python train.py --n_layer=14 --d_model=160 --vocab_size=2048 --norm="rmsnorm" --rope_base=10000.0 --rope_fraction=1.0 --lr=0.00642 --lr_mult_o=1.5 --decay_shape="linear" --doc_mask=false --steps=8677
MLP neurons of a small language model. Each row is named by its layer, matrix (gate and up: input weights) and neuron, and shows model dimensions 32-159. Each number is 128 + 24 x the weight over its row's rms, rounded and kept within 0 to 255. Numbers have three digits each. A neuron's up and down rows have the sign that makes its largest values positive.
After each neuron's rows, "fires on" lists the tokens most often at its 100 highest values on Wikipedia text that the model never trained on.

L2.gate154:158122160126098120134090148149142101163138136106092178100105107153110080123107155113118126140121119160155150157195112131104140099100098098142138128105151102142143113120157128134177121113144133125128176086105118152119161119144130116121113133104145101127168094142158153094143134112122155136098122144110077065128137115107125135136086115112139118138138148120139101102108139117086191150143
L2.up154:107102116105148116112094134137143154142116142149109122156139121148103117086122136096116122125137110141146098105167137094157116157135132138138136122178172095141130086120102147090165162085154126109140125123169102160104144163126083093149141126105091114118173142091119120145153138092135128138136140156166137160105158138117094122159147116112122087136124108069115095148130129134135087169136
fires on: "M", " M", "U", "ı"

L9.gate277:139113143137116175167121132114082167105088139107149099115126173104090114124142135142120149111121154154111128130141150119148166114152144105120110131130092151099135118127120122096124127103142104085062152147113103084131101113122140159133102113166116159116138107111096116119144155131117170134121074107148110088103086121151144145149105129101138173128109126120125139072134103130155091132144
L9.up277:163096136115117148132086134137125068120121142066135126168126134122138136109165143138127106097158115097097100145153169107126131120092103153163125113155140124151135143151152173146139117154157136062139126138150130141076157098170124118106113175146114109110124146122115124158098135134122109154121148139159135184156135102103123101115104078107108127118166141100152171132125134132212128102125
fires on: " ", "it"

L9.gate313:146089201165138129114129152167108116146122162145101117125130117140132131119146076128078137129101127134114121112167152097110065124158122107106154108118155125132124127135137133195126130125162121149080131124113144128133112171133149129094129126087142119092130129122137119151146140129141164121106105154115170150116126174119139123132111116123145112096152146124092154169104129098065138118119
L9.up313:129071142093131173127072131087107125077121138111180165151130099136094102163089121118142108138127122107123144136137150132115148108099171144136110082126098116112170119142143106103151148144166146138142136122133092187089151094087100159070105099106135146175152107134153120132112163126128117100139134136127107138146099137167148120146103122074105141121094141133141127120140109112121146101128
fires on: " as", "en", "y", "s", "port"

L9.gate252:155160117128105132154171108129114138137175119117127123116148134119143124092131108119151135118128131114136161103091124151143125087127146127137122090034118119118118123141124102128148105106109086146129184138123145149160150143154117171104164161116111114140139171112142142118134104157119111135123143158158122141107140121156166137140074108144131119078110143145099130111115127126142162154128
L9.up252:125096135138132151119083166139150091077129091101104144097153154145081122144112145105130156140073121135127135161131149130131152164100149125102134164137147125074150096114155161112112107100139109110141134148128142135129129149145120154132142079112122115152132147143116138147122097147116116116178114097112144143121158165207056129155137176125129123097133122125153076139153138171110105144166
fires on: "\n", "==", "t"

L2.gate293:078149115114117163164130134149131149134127127105144126178147141123105105157101152102120156098175133161129062090113133130133156124128129144113121171098104163099138143106125117138126087137157142104137147111102153136113192102094161164130105104101136103138105129142110087129103165103116173165157148106131129126096122111115109106154142118171118089153163131150068138142147124114130134155139
L2.up293:122130081138140086145136123101116144142159156124151121083083136147117138107152074089123124075125152133158155151120158119111096098075132121124104160132068182158163154137119103146156142123129107150105119148103156127145123115121112117118111118115142165170138149160130123114103129169144130159138188119143114120084127120109117094195139144101141122147143150105107133163106111116135089118092
fires on: "m", "ot", "d", "p", "am", "r"

L7.gate158:155153165124114101142155126094109162131191105126101142125147139112142141122086124116092165149157156145140092100122117091133148147144131096108116151101135137128119107159097134099092100099105140122131130159123158151161124099136127108139158094124105119105144133113148115117111099083110084150152128105159144130148114166145108140101075144095122102087104143100153146148109100158152136150095
L7.up158:101103119152092162096099140143133133125192102154160149091162166124108158140101121116126141164142086130158104125154114161160123121150107126162119143143104173086134160132112151138158093139094130131127157109141144112102129163142077166148113132158129178117081120137119153140146104093108125091109107121153121140107130152122129125131149152121123107126135160137159132118155101114172145121110
fires on: " (", "p", "it", "\n", "s"

L4.gate109:138116124100161103130131133114138125148125113145084140143120148103124120140131090117141097112152152105136132114133152114070126135156168116104133115106180066161107148166145123137134102104114132139130133125129077153083114134077130114128175154073110079113115160129133110092158112129147119135119122156138147160137172097142177176118127125119144151113173124139128146103130143162096190099121
L4.up109:084067142123148076131122114117167130179118112158135143133134133110097119146080143088155113152127132131086123139128166112099112152172120088118128146119182118131093119106114125084150136113114116100145147112129096156173116131131137115080160135135113112108133122106151114109109116135154138115133181140118100131135125123130124177144118102103128151105137119088131127115134113151095142146101
fires on: "hi", " along", "cho", "wi", " collect"

L11.gate24:132120128150126130155134130120131114166104138125155112117122123171155147120148098070110137158142105128139143124098114174139146134144134101148147087140103124124145166067099120190156128099136110113108125108170131131089138135116077136137086131167156105110113131096137160152154139167124117143106117113142119137130166112140091122119151103105105179111135132173161135142142105090100127121175
L11.up24:145109154139118125089155128191095082130137144123102127113091118153091099140104140117142127133127132114109149104148111169110107123103168096154124104147153163125124150159111095112150072153128082111139144119134147124141093101084138131105150114127101093122109184140117124146110136114148114132070086100096123144090123131113079106154086099151132122162132097120136172105167146124146149135142
fires on: "ed", "ted", "ated", "ified", "ved"

L11.gate312:143175106115164123155095115120171090103120131117124186143185154140130114098173128106173162179097113076179165170192132132111117147142153128143132126119112148145115120144137117105149129105129148108098100124147148128149133106155098145135116110119101140121099116150144117139153162127129130109111113156135153107150123102132127091099136145158126151125115112144156081119145110150128155084160
L11.up312:137134109114104116119124132124122100121127122139153128133117139164124095108152105124139111143129111138148139121133087153128093173109187126105165134124173108169127117165140113118148046121107142156111123076167107125133135085114149098163160143114133125107106138114165111125132112120130142165112106103102150136113182086105118117087139161129115114165138155162127159114117102184146143169135
fires on: " Ma", " ma", "hi", "ke"

L4.gate171:132102152082133130115117105120105126146145145160177139162105121138131135127131130119122119135114144081127135104131134120139162133120153163122141156087125101112106116191103116109069128134087103116107160129122176185095099154127102111127137150099062100080123142187118133168130109135121148173156147132169134159146119130157177154088142131138127139093150141121154123107101128140141127159131
L4.up171:154112161130150135102107115065109077119109136159125112130128104107149172175152121087134142094088147153200103122146088132146104144125107157107124121159145099151102140142141166143102108170127142107113139138103183137113168132128117109129088131109120119125167111150116113136113110118160161156132123127113108137119126133137143097149105157103142160157162133104089149088163126104153130095112
fires on: "le", "bit", "on", "in", "us"